config = dict(
    n_layer=14,
    n_head=9,
    d_mlp=2304,
    vocab_size=8192,
    rope_base=10000.0,
    init='normal',
    grad_clip=1.0,
)
MLP neurons of a small language model. Each row is named by its layer, matrix (down: output weights) and neuron, and shows model dimensions 224-415. Each number is 128 + 24 x the weight over its row's rms, rounded and kept within 0 to 255. Numbers have three digits each.
After each neuron's rows, "fires before" lists the tokens most often just after its 100 highest values on Wikipedia text that the model never trained on; "raises" lists the tokens whose logits its output raises most directly, leaving later layers aside.

L11.down2152:101156136142120130151130105154121139121133105108150123154148146138123133136125131119114122174119113138150112094108188091132119115066070124097110118110131122109154128157132147111135144114142216121115100148104155143173170094130129105099144108166107106109083143105146183133168132126138122141061118146137088159137100144122129139128135150077127119125121135175142084110091150115166111140103072155099134109092156106102146107154138154117094121090121132074131112192122120135132123098099152111104105169167155093134140130125142129098144159173116103114123106115103091114136131141135104111
fires before: "n", "ian", "an", "'", "lam", "e"
raises: "an", "ese", "ian", "n", "ish"

L11.down126:118147128093146145089075139146157068153134097129141127135116113094086111173138135160136151186175144085113111105159113127133141122088140121118126164109107142156139109113150123122160104109135136134147157073084114126128132121175149106159118102166140141146106119130164097128119177109156153112147112173105153138139129109113126093156141127094129135115127116121137136118187115151124111109105106118102163105122123119148159107163106157084108116093146144099135148107090129134120145142144132103117146124162153137133093126150100088121125182093127117165140136139088145143125118139114185103
fires before: "."
raises: ".", "cing", "ray", "umn", " Women"

L11.down1753:196137117167054106127137131086110121140125136127173129140093107164122103136158133112120115126104112132099128096136121124139140097162116116132121140118165086106130159118135095132172152150109113121103122151164118112105104144126138103141091145088119078164148153127185107098137104138114110124131138159127134128151136163114095104136139112112109126044106132079142143142195104104119146120102130164151156128107118097107081123126170101128142139120115103128150170132172120128122160138158117121128106156152147137123122139139125138128112117104103168163118137076134155126131107095118132161
fires before: ")"
raises: ")", " defeating", "U", "F", " ste"

L11.down1397:182154125096122102096103125143111125123146133149103138077154153099133132161113087155125122211170108125127122126112126105126104144091141133168108151146170122156129119134121170146152081133129134105125136108127133073145137116101153084102146131100133134116165117116157128143133150133156100140116114122112139156161142161145138131160123138071107114140127146135141116120132130148107098115117108127121132119151180114126155157123131087121125082156116119123105162153151118126140123119120091148148106121117083104111086111166134165137158138124111129152118117122090159093133117114139149147
fires before: "n", "an", " Na", "on", "a"
raises: "an", "n", " →", "]", "nce"

L7.down1826:154096117117098154094129116100127112141126127149134109123153084117155149126151108136122140112170138103121138160128115120108140153139112140135148144139093065147152090129120115167142092142113101154176120166109115109122153159136061151144147109106137088135137097155125147111144134109145147158143112098119130113133145123104113112128151153158094114131145146139140135131129138132122146134117131133139145070068118107123109162093148106148109096107132102152112113142146138115101158141163132079131120121158095117136112083101139149100118126115131173145108117154094093125087139102086128120
fires before: "s", "ve", "m", "t", "r"
raises: "ll", "gl", "r", "ven", "ve"

L11.down577:161189141161122152119133134131167088118136115176120108147137137118096130095157101129114175087144126138128099085130159138111148136110144157121136167086102150151115137133124175154122134121133165140108136189090164141144153143129153125134122112159129112133125139166075135064154185145152112127125153136141147110119131135107078162096120102142146159118140111124120108140141045122133141096098179130137084108109148113166159133161130114122150122143182174088075160162124149148123153146106116161133159149129151111093136109158125100152148168130096131164088148178139130160118143103134117127
fires before: "d", "ing", "es", "r"
raises: "ent", "es", "ently", "rative", "ered"

L11.down764:117113055154149123116169071121177117096165133136166107104121121147104140154138111118143166114145116143140148100135124160128122132111129101140114110153155110133157119158107137139116117116122140136105134114143150131137126152101123163097132112156138125101107140183091126122113150148113142097093146077116139094145109146132131112105127113120114152175117170144117123130126082082124126147136166131118119122137098146108125119126104120106142121144121110116113169119084127185162157083135141101120102137131115095107135131170128076131101123142132141101070114113133141116124123142147132112
fires before: "ing", "y", "on", "er", "ers", "ment"
raises: "ons", "ion", "side", "ies", "ions"

L11.down1509:118113131132143119140148116139142088130133087128144116150133130127109147116139086153130161154122112105170144129154135145116109141126128112158096120107129168107111131127127133145169088111162095085122165089112123103149082126145174161115146082107122095161112126099142111173100143124129121123162133141113145129120174129144141115125129117112124122070122160115118151061125148149086136131136154104092163120124115103084130122152116105122120092053159112099154176107103115137148157093128163104134131149143128140128117127141119142104117131116153109185160146123110131163125163154101106115
fires before: "."
raises: ".", "ot", "ctor", "ving", " him"